{
  "num_key_value_heads": 12,
  "norm_place": "pre",
  "norm_eps": 1e-06,
  "rope_fraction": 1.0,
  "qk_norm": false,
  "init": "orth",
  "init_std_qkv": 0.0142,
  "init_std_o": 0.0142,
  "init_std_up": 0.0142,
  "optimizer": "adamw",
  "weight_decay": 0.18,
  "lr_head": 0.00231,
  "decay_shape": "linear",
  "doc_mask": false,
  "max_steps": 9240
}
MLP neurons of a small language model. Each row is named by its layer, matrix (gate and up: input weights) and neuron, and shows model dimensions 144-399. Each number is 500 + 40 x the weight over its row's rms, rounded and kept within 0 to 999. Numbers have three digits each. A neuron's up and down rows have the sign that makes its largest values positive.
Before each neuron's rows, "fires on" lists the tokens most often at its 100 highest values on Wikipedia text that the model never trained on.

fires on: "1", " one", " on", "0", "-"
L4.gate1064:512495595569537531485440583448507464454530474521480559480511454556517519482492520412525435456491521516422475447546487531441480471554539474526512383490509538541509532584459486602534396533503471515471544435481612507490507499493514561489556476435533504449473537477534509443494511461481540506508523489448550480520499543489522480503451524534527560509487517516466507599471486560496520472495477546464480517489502368543497500441516468540508517521464480490545454481437478498461504532464522468506523402525492495472502473525510473491456533525514483502518531558462472480405470570520493482460455529481446466523447542460523538592466509479547448440494498474504514492467464526518536516473421516507531475494450520483420517489457494443566425469464535483496506497527580545453531438603484
L4.up1064:447570535513482434551472524569516443542452481513461489492510513490461438525477504462489505458477400512533475564514524493497480453494397547512510476488475517427436486531505443537558545458486445513492480513455506596533523506511566494453498530477518488563510461507474441406484496472529522532561488504459473496490468513561474474467469525540566534499456440423491489546539484485564555513551428513498513491485511497508546543482543500510534540518487430488520464411466431456483453479494611449481498533477470428500416441479476503547534519466523440506478476501534557509465574551496502481440572478467436519467450449563498533586583511512534499537468496533550540503466495497544520562424447477465549489514514436511426447430547502459456535526534427515540470495522488507496512464506581

fires on: " | ", "; ", "| ", "/", "–"
L4.gate1661:531396518504481447499496506472489499541493550499425554502475518538501501509480491518518489490459549510475520453526560573547501490507516485495547568449529519468497521534538489478520537517489420516482481559492490444568537442476482469539549489477531425495539487529513531411479538423505609587539543497499493475549479495546476544579589572535521515542447520456471515550492489525520522506505502529460513493464486513571558523540456509575512553532472484438410487469474474483506534495496516544530529553433488444593473513503457485413472500565499557463491437523525567523503564530461445483492477506470471489451565515482446476573528516445595451533475456474571432521549454477496522444522505525551496534522511437547454515408545523533520475479493439519490482485516516445403512509509471
L4.up1661:517348461556512503448542506526487487545586519504515437483490408549553493509436555543520430481515450488464479479514486509494558485465527532443444451466495506465511506545509476525556450489538506531476505460565472529473527440488420448592480527536459496435476549468457485500382483493473516530499470496435550522483460449539519412454526523549576475484414439487508483537488533475494512490383494585529531460521522502520509517491510508497542540510464498389480511495533536549560479534578495469504518491455532514508533473531515441443485552529555494464448543427479474592566498549519476485490462542458462479464592433472485480517452478578462421558444456581524588474474521442586579438510548493552503517468464517457509497544457528514475478487464501495501570495408491545453481581470428

fires on: "1", " | "
L4.gate1677:586530448549496487528505607533455469513555508516548507469435489495497469471453481455462547567520476514500499438444569568506507541497514478558569453457492551497528469520494422496529456530482506408539435380503513474532506477467499520447554531539510487488424476478500491468459481580582475471518380488511530507547541471421530519490485568437480529495524448518461502474456498572462518488528494494444466507503469488492438455510505493436537511514514508476426503358457480469441489503504467480510500437487465431463481534478538413412510515482489533484515459472520528443479487517528430556498417488549518474483483511493565435540472521521510570535477442431513525505540503532421501518521459482458491514440495434457535464499556464505500435468500514431505496433525562466544440398476544
L4.up1677:484497503532532537562496526478502504528504450538497472557513451491482477533499481407520485463463444441481484484514479452470550503511457526597485507542470479540523545506498464465515486461486457504512469458553526578488457523545480545499525512485465498445490527513500473527521513513522519430506474445534534440454536515572493436462452470459553472574467468507481508588490501581455483551482483501487492503552473520451522458457555477436552485460532486486498522522511416439468476502487472464532501551493519562482389510503505508483493566542573466423489584570466475482491570549540503529543443471489491462485557470513465487577566515457329478508438538524543513428468543510531565488511526456458481485568522493475563510522474493500426478542474529477532453514450508459576479433504622

fires on: ", H", "- H", "-H", " h", "H"
L4.gate1086:461544504574466521519470602485487481455486573491518509510529489524459490474455497513502507491533480519467530470567507517537492507519519512454511505532565544569454499487528430513574468514516443569604467518495499531534484475450448521541508451601575487484540520563484517506488501525564504484512475586521437497486482479476480477590529509514459478476532449439462462528541438585526490470520504518529475522476485525502427376490487541524479469480533538510464499581525472525477509549505522462503415532500507547487532467541549524533504551457467527476464513481492516448540552517558516546517510493456499477496492456533495516571493574486544529502463484536514535520544505478482461551450470462446503573498496486518488441535599487494520535518512540469514511485470468460611509504501542
L4.up1086:470480537567512519512490485465510490470531614560562490468510457522536455470409540469525538519484414512464485465520562518506535494487451525468501510491464616468479486468514469501546498545580412543498492454483454531510455527466462497527508498491518505479500403553431503484469495482513482483520515504504491522528511495465484543554481525475435572513493434490513452548536436582485485492457512506481522559504512562535545450478416559486453529471644528546436469578464563563470453518540464482516425527477487470497492460513516547467459555512475471502459546511513498537491471512499457535537499449436483556472504469476520516532517489458496497478423504503494520462511479471479471501472507559538521531461437529513452478487511483485535497520482428477460558556474505486509447527563508

fires on: " and", ","
L4.gate228:485464589530475528491538539532510498486530518494577505556515432425473498464464488540503561536482447489461458450551437526547511510495513517440497507524463474496518454550492502530472572500565468472523529534458549520461512498399501506514493498573505458459434535509464441561518506437527432457462477497490501489476477474489486441471491556504461530423527460518487502503526561539445476450461512497468510481446508514526522456513524578498445505520509484528538473508531510494464549483502503460471523568540466481546479484449477507461543591479508550455530485481545526475436565478480461454494487480521569521521468440495428579429519480454562504486505495468566524544448479519534564561551570511515537503505470549459501475449479445434489529523441511497482496438535518466481474465488612
L4.up228:422488571446508528380520492382477524518486465537506546483441468530471448477472512540456484444473510495534513439418510481456427455509502467457494491550443452433570421505489508471471546494558498475564447525526502488451425563501512475483487563465482456499442458497486511497482480551515532470454497492522523522507565558542496506508539496509474516494464422462523538512450429439444536478466542480402516551494514510484516557553427486554489436523492507546424498486523448503512525409509505486521490518431466581566411548524434464541484503502482533440539505498531494468497529511535452445478523573454498455573532468470475503375471477502472470501488506505432536554496485500549423533578477483566564513566576446512516508469547524488511433519433514459493496505513551499582505458493499

fires on: "; ", " | ", " | +"
L4.gate582:502507485391491494493570503494467482486493487496515517480553530504462465506453462508491548505441513526547447478509479571502512520514533478504503519530510426521483436505470510470520520444475447527532535572458509480498520583503485516459521440495528515496454462482549461437529543513498482509487447446451459469523516507465456501476482566524478487489525482549514540533542495483450485503495516475524506540459586495515515512509439547478440484466506541554449534518573490468537541382458465460524489503435458479548572534530475474509461489492482511538442446484543428541410545477521512627506527481469486382562445546475486474514501530508459469501474466509450492509500439469507559557542482561508461471516496478427528433449611486505551528548426457379436466581509444551480449498577584
L4.up582:492462545514494514538535440462494571499530522504483496493495487503472402587564542525535505495508508526512525441518489504491455483490462619526541467490457508491520478512402491505482443483510514501580473533473459540554564522489551476472489481520548518471480453547565478399530503507464540502506506454498493494517454477468506567464522537504492486520459535486552498507454448515430497536593551428512556532506542445512563466478422616515513531498548478523501522473549525507552533440531471464486483481480506539500546569488442444549479481462449467484426503461487533480489469500428485550447501433527535444529457522445407519557500476518462497508468533502530444446407453486437505474562541469463511499545472564535514490484523538519472549446482492401507512535503485500479490473490538

fires on: "1", "; "
L4.gate1329:549463526509524480444542532432425538525495445490554562496462474506498476483525413495475504502490446528500412477466476551452550514464489516526503511438518522481509536490507514569418513546522466456482502494501582536483429483548557516484487466548537463468481517516515519526463476487511487572450495519446542486502557508515533468537512476499525482475505555504543494525464484493510538460445567559545546483492454455476500546598519492468455572508549503441476444487481513456445501541467516470557512531538514597479560507544500445523418507475429471486461574455480579566473540419533510476522525458513519500435459522495525534555468498579540485548453459435472447507570507518476513450534405472529495454504507544444501492432493481451578449476410488524508487539449479519511510499464492
L4.up1329:485527523488482586433469492501449552591511434502485493458548455489555446540558425417558490480499493565450433538530504489472425529507548436473536533513502473480498444469506500461504546532528538535482539469479482485500468531460505566498538507492502475568491519478442574484508509483487528485423503549530514414472434483531564488488543537481432545493473454451503478495488520505473454557469497484538513447472504502522535563493490504472475503536489527548535544455501552514443489496582559429540552445519522505442527584493539594483557517489537518469508463497558488546497499401466573505539532503423503542498555491498552512519495534577494501446460552516468439427518498449508424518466569597493566537535465529587510483562550500533489449495515461524480561452529527550521532471446519

fires on: " | ", "; ", "n", "ag"
L4.gate2362:503467476524464505511562553503532467511491415514477521420529464508515476529529500524493464496485484457465534488460494523459488492418496533510503585457482521410583481525486445519505456607457449548482574516511432462572464515413498472558480487532450485453501525493441570453531533501513500507606490495482513549565386467519449521484602563450463515506536464533444602502537553528437497488489504494500492506533568482449455450518422496447500508493434550518463417493517455581552518448526485471539466493551537459515515535465520469518524474520530525413487515577421485519510519512515484505508451489402536476460454456512499465506491467481465519494478399462543482458509499487532544496553515547516512509486460480458428475525477498495502576532547531426514459485484565535464453456533514
L4.up2362:546512434525491505537528493539512528488508600469467436589530499484437491474521513514493579532537507461504532568467515511453503525508560456452420449550522482399427457418519477577517501496443496469550537479535421512504452515537553552436523442516494538555463486458545513503527459451475532492446511511487535547472513531459480495521512522439476450487527553482503423504454434456475516519485499509464455525500529529478486498564492493508497464536563487553508588479531526471494539499486458511529399508439493501495570513433432479427481527557537506533404566410488540443489589429522567583533549457470476494516524590493514467527449450474501447445511430419505536460498496473441386422507592540448405520471553466504568517553528460507527507513480541537560439555495464463529464455483520

fires on: " | ", " at", "ur", " At", "; "
L4.gate2067:557503494515550459490530487500445518516534452477501529463450488513405511513508511554477471507582455511546527556471466513493579510485555487515522574478445489455490482500478520499539512538491515525493524463492397392476464477503435520482513547523455495480505460575523499550492545443496480535549457479461574460546544534453549499603503502554539524411456467552513451425467471509546517467513548581509385499477479504521477537445514432549520553510624515481500466501556478451467514485535523488550531553568502462500531507530487375466435492469484415484532473561498514548446550486569480456512486515492497546485531487552460447513530488445519503453601472514510473518464487430441434450517399561423493523502520559471437499489512461476529499518507521568498575448491502404498455477495489
L4.up2067:466498558479536503498462455422456557494537527495512450508505531427476552459477505531473461437545455485440432483555465491535431555573501502515552480460502471464566514496467500417427514519458469494523521438496504394512506448462468533491529467511484440521528412517549455517442526516510499570467558427513468486513520474470547525461500477463532560477560441540544458440492547507546426513470522578494556544489561517460538495481493487512461501367502462431481517534508478487494494480473505482486452507620489507527442529453586521470535506537501485448502504549458503526509505464444468515521508528562540590467540455487495547507549520538487466445525549566521537571522529541458525503485433471504533510513470518497486487501490503391538495505409496458503513565494524468465506490474432

fires on: "1", " ", " ==", " de", " de la", "2"
L4.gate931:487472516470475453513483534518431476522521535571566509510588439483477445528468433443521457540499475430482454483551565517475507483489504484497465503574459443471510468497448443469515527445531499515517528537510562524469471438512498446430475528504472556565412429484500509517504505444552453481542416508489476486571478493451447500521476465511547517507430454451513462536601506468505529493501472500439440535507542532533475423470505491497580475449471548490485501466458479496476582486475556502469573464570398496442476428490499548595561572481480554481520505529501533472522520498552505519485480564524520439458520453573501453504525506534462445464468532498507490517486518479544534500516483465540495475556490488482520520536500453555513495549524451560461582541542488579465540561579464
L4.up931:518492489539536530526502462472533486486471434517521522454557494523502488521564489530442500471543497512512515429425448478537489531516530548489565549426385528578593423567515464505507543475613420532466473511562479504571548501442510492449468528491463455382531444508532453519490503450492521476436528504566517484464454399525471451505507618406491485480533525521479469474492502517526535514501447539517520510486515487508431523527584512486513586504511498431489483494568502440501462545552475477476547470557519579466521466447440536486459416500530496497518553477471529451480474444462488511540523586606473529535478549485549525507529435519451539529528505532455469514513497498458458487532493646534560474544506541441527475482520534507541449434502505494494568422488490455476492582507466

fires on: "\n", ",", "D", ", D", "M"
L4.gate2106:423515459464459515462501559473428571491490482423465489446444530495559497540505395524489500525479536461528502526522474524457569464457576533428541509479501557513547475506501422433517468476521475506530547510498480466535454517461502458530505536553520435522447517533444470564542496469534496448506434584473550532534552454511434459489565461475514525575501422534499519460478566534479518497504552490476525489499398513550432464534519499487506495472467474534473518501519467540532497475458498540573504527494447513506523460489502446563480496569479544562513532490505517488551498533555588508470484478491518432438522448493480476529491485505513586490510451419532444532482478482508480552451522485556411397514523510495470487502521448463574472574451452474432490489395448475541408513449510
L4.up2106:464545505446481566513540510518423522554483536514514501536378505446548501520474467490498522526503536471477541441497494519489476534495528513462517538474519538564524477544496488458513524533546538461528510494485495457498496502468515454538582567482499531523472442502467479465493544556429439520477428552546501533537471505554580533482568511494472489507610493450468489486521543476499536470498488411521495589455457514417476531513476616454429452476563525551515499501525511517508493507437496480540493491547566531574451543554519526533518535497519498539564526510489520525560447513508529489477490515499488438496530557489514513486468474524516497524504504401498541488524502529461466519489488461465411503476533488500453524502488419504527481500473514451413452557555514534561525478499499

fires on: " | ", "; ", ".", "0"
L4.gate1530:489543471554543508460560490495530444421557579553547508503531601460547535463494477529500458487487486458490503504515532520493472502414486560479472444514460509516500570477482497507536484419520532483464471474480518494539460512468517533513487485468477522431502426437532521583423488618478521459467475524492513495516527522567505515539555499535416542528538414499531560472503459443520533548490488491529567485589527494461473521530501528512527526552573536543529454515534518446498419505502460491472484505510542471450566544514465477491469536506557482531510484528545415522511518494545567553459492456510437500386489476485538521526473534491489472568487459425508443498612435414467532370537443510456577424542477516451502489453494522499580525561566454604474407530496528526473471414489467
L4.up1530:549544445455476476533475502507391525517480499504501556472532498557456452574500426458489550533449511579480449510528489498467528531499519500481530554522495487453476485445553557543537480500500457507488494535468481478510516516540516496519541519506456476456432459508463436453541560432501478496495478533483499520512498486505519413540533472474538507519495551468523496530476557528470520510456468547461500503477540527511478517577481463464563525473476495475516425524518437492563556466516507473516529460499467452552499531527566487467430499445459512455520465585505519482472507491466500511543481467429526516497521514454481511530456495608503579555499466511485546485504530516528509532473453467474470526435496529567539480472477462490592484454515468442549378513471484511598497466557517

fires on: " | ", "; ", "ec", "eb"
L4.gate852:490457498582462416460523475528454489485520524540469587494412509474511427478510459464512459457537459450610488512518605552518480485597515511547494549478463541502484502489522546514484500469486521496512530381551501486531466479439499494522526416582499466430523435555455499511492505491546549547449457491473592543508514502481539471539504549454523515469529515465554472493548546550559565496467513532422471516442429571490426465498450549468440543503498491497452628501519494528503549496515512516545452523473523559510404491495473438495483491547549525503517459482540495469495526458425482498512461533500514519419475440524436529513564556519459476429487506551447422456519466468530581490495515500462481557523441517480547441525481440474566431517516483594482535520547517480479500474430596
L4.up852:485452438573484514496549509524543524516535473565540468477523484456540457571470501509428484546519526491492576480458501500532442524533510523494482434502515506504545508499455550476461472478565511466590530441509458527535519496509473507453453511511500425485598543501509520443503485489483489515533473469519499537455421492506513463490491538408495488490457491436551459471528522515482475479500549501431497514481438539529514542494443490542455537486522513558509452503525379434495524476528516541530471567476529571521493517460541442565537530556581448495529512525427457486511474554476516447465476526582533469480492514565452501438548538528516554535497498506509472459423539561493519519473483459561481514491503512488479477435467500427506534493506478536521461551517562516532458469519475

fires on: ",", " to", " to ", " to the", ", to", "06"
L4.gate2270:537416530410383413504504519543414507482475457522485480489531508602434445521527506475427492440507495437541469446502496522432512486551519558379520543503503501516415495516464530445457553471413494541482485605494514492507439495526500479521485481490517518472452451458571563475524514541534532498545552515566467474493488469489524498488499505559502514519618473509465526524553515478529505523486542435459504584483560587456460534458532552501525470477449504472507460502588463487458444435498527465495507443511483496513513484494504555473411491487554534487547472487511517471484507515508541508447509534476472523533480449488467548535538499507481497442501446528480494535514394469466525548454478496466530524539444510480492550557535393501569428553501517393527556505474492404437505551474631
L4.up2270:499534557565512528505463493448508512571455535575492452478512427553483537485523512540459538582466492543515541479467458464502488476538502489538565518517509541539488494474511510452546478522539474495544535460520436486501502498496548540505486411484522509487473488543559399470524557507477489506515500531431460519568531535473512410516550450467495511407479523573519558496523426499469502554554537468538461427393542468474492501474470516517524534546534531505427508469506441509481444435481442497580514534482515493568526475518480411413506550457479566470500530484527487629446549391552423542531447540496442537452551530497548486482539526490449469502554453427485469515503538513496488545486564543474490498506453492507526512482444522515440448513457463451452453512473540558517511499507468

fires on: " | ", "; ", "onn", "-"
L4.gate1557:553532503500529539520538503531530476489535535530555526474519443461457502520583522470501491484539576507502575526536464508437526488462506474434489462497527497537585524540441467517526495509491525547573514473500517462501486529508494465418402463549527489513551500578464522520488428461519497520456502507562516472539507504454529458543489574466561545525512550554510514437494463484468540575467474530418448519507538496484505577514454521521533497482512452528518522494553542526554467496513551359532532520505455535514502519575494504518497496458471534504518514556506453497570433526506426469611503565490474579563505496473574502467491501489438513571525457458497478492498525448535566516526514496509472451520514526519415408440497490468463543465594551543446478515510510509467474500491444
L4.up1557:557457468463549571501455538476471522486476446523468536431365494462487493504503481433519472539544500536549468577572496474554472496509440553489592491522545459512492537549499460404519513543494565473542527462496506509521512481483509538452488486485534536501439497597474504529436427509479476467499493483467635579472516481534386532520485506499487461546472421513497480517497370453513521451491493453457442419540532468515560463454554490460522473527491514481463575548506512552533410474504591516528523498469566560517481501500496544523495505444553514406537562489512417460499493483523465500518511556520479489529502420450544545442575528492532508443512594433473581518487492467485558488542474538511517499487499453518396462420440480559432474419498533450598488545474504493499408496450536

fires on: "1", "2"
L4.gate2149:537591436408452511537513488505529475493492487468493480537522483446534479522488507475534494519509491452527495502431427515412515553474492469498458510454436490510491574509472471571475476566463448547508491525525518494540518423417566486554473450521450502597490550472499519484472449464506452444521469489457545495442475481590464451458562512543534518460513452530556508512526467433457530534576514510485500548470491511488498577481579481480604482557404457423453559452516410543506498461456458453543562498558491455480550495410541428465517456478424493501546483529492443472526465465474438488531525514516513506519548586514471481473529457528567523569559427552461531539474483477411470448531476532535559532475555509520536536464478571474492479495534454416516422442526485465484504481479498
L4.up2149:505531499537500466494502527598601544524552568525525502549555495515485521435515501454503530478521507559519423449543493500553404421553560504478492467496437550503433451474518511487504544481586543543566506417493499479447509436500444438524497576539524530500473487479493482483458537446547480472521488515470451521502480514511439553494500482468433531442480541502418508547464458589567448468444499519526495480511533456477496461444418481475428561519538493483421504463515533457456531557631467491481486522467517503452502551484525547513495579489504482523532511594541495523494592558530569501541456470425480463519495423559451457500546505489416479522470522502529590481489491496491523479543515449506441452460494493513511494404483519530512527528502450521471483478412511467505504514478445

fires on: "ia", "us", "ne", "ix", "a", "itis"
L4.gate1351:491422555510512440443502483520521457534526516507459577455562513576446542540542531576516497506523492495455496533456470544479534432490542514549418513474504517426472382523455484547512565495523591435492507530514495481511455492561450400410500475506525446496506465496461496539499508545505486470563435502415478465576513513536487480503435480453539546454505467556462425528437539553590485471536484501511427525536472482582558537532491564479491531488476474434432503516566478469542590486424419479585551508538458579499556339485488480433469500523549525411516552391500525495507542512522409546513518508595504424515473453474445505527479513481467521465527475498534503534522495546492504489495489483451526485463452517547536530484517481465472355449442510558514501583456462496453501540454524
L4.up1351:442484593503580493473494426517476517487560443473555465451461548449479421424530554582496547512490570378547522500474422490525482498513513479565427498498438523467518513491544541539537503467529443530440531545510475514521474457491507483469526509573465549463531492529487437587490482477497509496491474475490482517518537474410557505541460549472435510518461546447536447550492529476495428475532540451553511550508443534547560512576593541556551489460531459542534496490555538497466496475479434547494527497464486477577539476526534519475544530567510445433563497483450548487526543564537503446446521495499497508494530439468549573498488490533465529450442474457508493519472455483556471548469477535549550476461494526538506485454467522552526480504511489486498489485413524457460476545485507

fires on: ":", "2", "3"
L4.gate600:558484545558562564456501580509480536557555509459526478456428476474358542580457458483471437533513516504512513426520492521503488535484479517360586629496399466434497513485554497550501495472493465475496476516536534560500468515550571497430556491480508517498527520478509487515513468537486509428536532514460522453524448497532462469598510563494510516506436565531454502543525522509496496488465464423429453525515498491588522536444424474500546454517513560470506487484499458490544445497485496554522608466510487478536518460467504476453515442495511584457495533512462456526507532474540492482469582482470588550528465431451475478529555490446564547516510431485507433477538441551495502520506550556510494490515505452531515520499515439442477464496541544498539539499552447466610468484462508
L4.up600:542570453468356543510474556529583450488461467508443568455505446560528531432498538546515491527504536513527490495613531504560561546519494425532455494459496487456530578521486482507416467479462534450505462527447487470526506446427497510517503563464489419488535502568443486494429564564501530485532503497512413534485516517493517544452470469559452499508493469460496534437507573481524493583553518501487464551482553489592578502509418501540500550484445587539488535514445474549460429499519485527507560480506494473563495523482437538525552441543428496545557492465596509483510539526498450500560431481477499482496470511460517519449444501582511515594536516548491462509589508521574417467426462445447453463430501467479517438529523510577515504537561428536517478525482503511472515474550426

fires on: "2", "1", ", ", " before the"
L4.gate2877:548458539463508537452536462495528436533499509454555560460500547574381441507531498535466491509461476450528511457516575476485495547553537490477577515456496497497444473512551527529482554616480488483538516484512513599538517530501516484494489447501504454478524492490467454567495499478532511568546444518516502480539528534465451458467499487485568538513488479451402510541532539537544523522470482454442496532444435563554487502541451514461573530523474504513512436488520438510574490500413521504478544516466476509554520479546444475505485517440495506548601444570497532532453453535441482493517571521486525496538518426487568481485494418442553578480461386489442507563471472441484478547498448530499461520466504481422478430424486517526525407534388488530494403568478498540522544539470560
L4.up2877:534476509492512497477496529444492508505531468478525482516521478522597497508484515496492483442483511577543496516452542465525495501515535526534465428508517454508525506561507540454541492512520549457536469445502470584501499471482545543463406515456501471444508490513428465530436555519563504460573490516448479487593459504544535417457537529540574473521480577535476530507562566502532510460512471536467495526472515507464360511477528529522525512460496462445478480548569441508500461516513555514433462542505494516560455498449498490525541523504596577546427508509480531537566542422471571431474460483461456472516513536479507569441534550474508549462455468564520504463583478535450479502462453485502531500542506533545539514484482445536499450577482430490505420476455478465524476537472513

fires on: "1", "2", " from", " (born "
L4.gate2899:566486552501479542495494595500485454517526526524523475515525475484470490573483508540492498541464540482486498518532460559479541595464480489473448520518539472508558503494520529501555482519536464463464534494537468510546542472438451506485573556494481484593469525451488414531478488432523509509525517533455476447523543488434469432480545520497518507450525472514451524518437528495483522475476481554478454533591539525465529433542427438459558470543497450491515519519526458474494531504483511483529503478548418543557545450514485486460492457528582448454552479527529487496542530497544531544504466517546482510505513496556432463578481463478486525503486484521497532487446540526498455593549478489492535492534503463503530485501472522508511439469526505537451498541462462477437487471515515
L4.up2899:520477522491509520484496487526458508514511443465431387480438430530545488563514490481516508425452417446470450436520465502470477524473578474493541502457510524470558530486540496464512468506468509546502502524498415475526407433536463470602576443474499462494412508581544492508457481461499539426529411558489497462477512590519554535460530600574492497527539465537517508586475492501505473481429501427550481505504534467443452518483525551504470540479524499568426491531476436523487512505505456504536515530480497565465465471492509551526494503464551482454504525483496586566514554404527574554508534581423484545516492559417515464542550547624471493415495502406443465475448489449503495487546519497628503451504558544489453563476493532476479474437540510483492530513506487479443481555478506

fires on: " | ", "; ", "ung", " Art"
L4.gate1912:486444549510534499437459515446452481509432495476457487554533520512531527475487470528443466421500521505547521528478499538498426508558532396458558441516487538501442477503513444517483510477512559514506487485476536460444442417493492521507544468481448493468489455486479467547451528457507473577457500497421502461446496485484555511527475494470454491501515445452475435492518557505517517519470524459411437613529541428481476513516487537542559447565530472493420581547495527518493535497411523498520437452477461527447472506462484440484459433538444548551519379494516472521524506530524528473562496532558516526513541400448488528494515566571459489446528446517442535589492467530625518462512533564513486484459508479421546465546522437515539461554438497490493468504518455539446476557523516
L4.up1912:452495594529509445544522456551463495432494529515472457477452505413517483503509460613510448474489487555520466535535441527506416499507520484440555556496426523479467509472481434494508473491630525429450491502474514452472457548491460516474512552548419462473553493488464517426494590556455432442474493453470551535509489422423467511507533508486527496504508461499545502521530485497433532512506472474541548574522502479547481517455486505511507428498610494495479524473457499496467482456424482532384457505498431449525458464546504476458505426505514488444486493489545416524474506484567521529465444494521492507418507550474498473424549458500549458536517473487471520474451479560513376554480545500406532449514433532484414496468503538506538526441464520474520488431567461482531495560498525

fires on: "==", " and", " ===", " ==", "s=="
L4.gate265:541526464479447537406548523550481480523533483539539464425568464461581575477581536478484529519546485477496455511466487468512466532504536491494487431501370453463466466428501557536502493518481503478539547526496558563532439514486448542522451534470549464559514479503535458455515524462544472524569513546453504519516496551532507421503524530440532485441509543483441520446479526520612460498527441560437497506500504561467454541548555496471457479514479556461543509533538480528483478485474515477544480471519517524514441432469496460520539448572508468520513474594473477410495458571464487483510506473552446481471575477552418460516487504403546530517538436519465513509504468572533481518452448500479533530489474521503559507496537486556547515466496495477523477579612507520451488468525487
L4.up265:516500501530532476432465546485559475473538473446502556477473475512470503503431566460439498475463569466475523529497476519508551402513521500468488464464486501425519448500465553560507438629536446505557543507501483524575473497526459477449511569465551473546543511503526479444450500438529474505452538495524555487494482519570438513543535496451583527584472607491464514463471523507577499547513531573478504528489481590522476495533512531469428447416501506479537481486524476488535569449441513526583474527485492509553442464431514447453501544596473482473544519433526511521487547606488448428458581478517528452491522483510424519487555512381574515513511529503510445516506477480428496500444515441476567496547467555554527505532527522491560483479482448409584538546534520498520497496543505

fires on: " and", ",", " by"
L4.gate1795:565429592532496570438551514457441481494512468505501467489499466499424578494559532552517531504565474494533593507517487517428459517587556449473511504472447460498510463512497557497501552482526477472495460529539558585582359587456492492558473511570550468525482447454434506530541521534557519456528500527503475495459529509493566431558442513365468524491505498552420556470512492470474521448505582493521443559418533495485501519478489428490486508593476524537429477533530450456524438438521532519535487553480574482538513469526487458419511473496440576459518451512519535494505569512558485505493482563546509510608465488439503516480549522478494497521458478461521502563546447530519420512572559503545536471444494486446512467489529499574458498521439464476517493492465527493550506481468447
L4.up1795:478505525543556535479494501435460556503562576461522471570518509516544564387513506428533497455449450499449527472584565445552537456561543529435459515526455475468438482527541550456434541559473418432518543538453547481419484553453541532549546549488561543547498411438481506567481540491498556536473528516539514485557538550524551436513514475579461570509583537492544483506477461484518529516532480512460492567489563487505471574530479520468487491546531487535511443520529487568514572463437518486456435447501544499500487444442480496557528577588480540468457506433508577464470494503540437520452518470539539418496484437499491585447514518402580475519553556518472510526555479576519483554430499444556482537457502520502512481527551525508497516492504485482479462526508570530522536550540491

fires on: "4", "1", "0", " Kn", " no."
L4.gate1361:417470464525537469442524557536503464583511558530476457504564470481479487482512455381480515493499455525534494458515597559506579487496442522474490487487480472519458576515511438572399503535583421564530538453462579436540472577433492541528511499562487483501435468475564525506497563490499517506569483469458457494516513449474497469537491516462514506427481477526506496450504466491478523449452532457449478535538495532511583586522474513514473484500551487476499525561489448508419500493486480469480476551527462504444457526495539491421514402492486527485465479555583518471470534559486518542460547554478530461480470526534542453476531540472485541461387508509522475514498499568480521467529503518502498517428462440542484422462487502538489502482447514359523517468578494513465563478509623
L4.up1361:472529517556540470499459485512568507557503556482472484503458425484462548515549498529495486442487532570494530502474448465503548542518520565468433516517415593543488526519499400468514537516578485539480470508505474455502497516514526496517496462500494619465483568538578485452525570518454516483537537490540446462534454544522588480521482447427546499463491512476501536518548452516476527487438505492464504454586521499583567490506439491449378497497547492429522524550519491530424519465515480497453492489501517490475434519512494517469530437549524486553525507445526533475511522536474462532465512461483530512504513555502500501567522491472504449507446509543572558510505488549499506501479503496435522513431419505590509448467529517462467501497522473449491542496511509455471539450440535

fires on: "1", "2", " in "
L4.gate500:493526538510508428537546545541422519578507443421536463485491508485496490501515448527506541497473485511480493516526562511507475529572528427465495540463461528604459502528510460509517477522498417622566481479512437449481523498469539551552491546543511428482439501587485509531613517479464535515515525558492590537479499544452540501576539573536489575481553458496507480563531518531484490515433553469505543518478563481496466453443472532477482570554549488479435459583491464415546422463524486453474493531533459500480436447473516479525467563505489496486487478477516548436501424487490433502448493564481464526476528507431479428556501513486434488519497473521546447455534492488447514488521559540499543517458526509537536519508524472491482444486476475451481558540517501500489514469456457
L4.up500:511480480497431580501433566561548528515490495541445467562549452434523475468448552529464504514452486596467491519579461472529510635464484530471493568501541420485568510474515527532539503465556485522514396510557509534485559512568488507509532436439524482481498526524501454500501480401462516428510480529525436496565433580468498497513528445484502533481460501537517531519515527481452501547517453528497488449593484471444529511511485534436463518537518499544581563533550529479475477523510514510551502484516519522501469467493490530492510505476500517428472500557493573555502532511528525516458486556510499546458528503509511436449539429485443473495514469502463515513620481505521532448443529506514568496508505447597578424444533493564409445496570518506496536466505523460375458519528448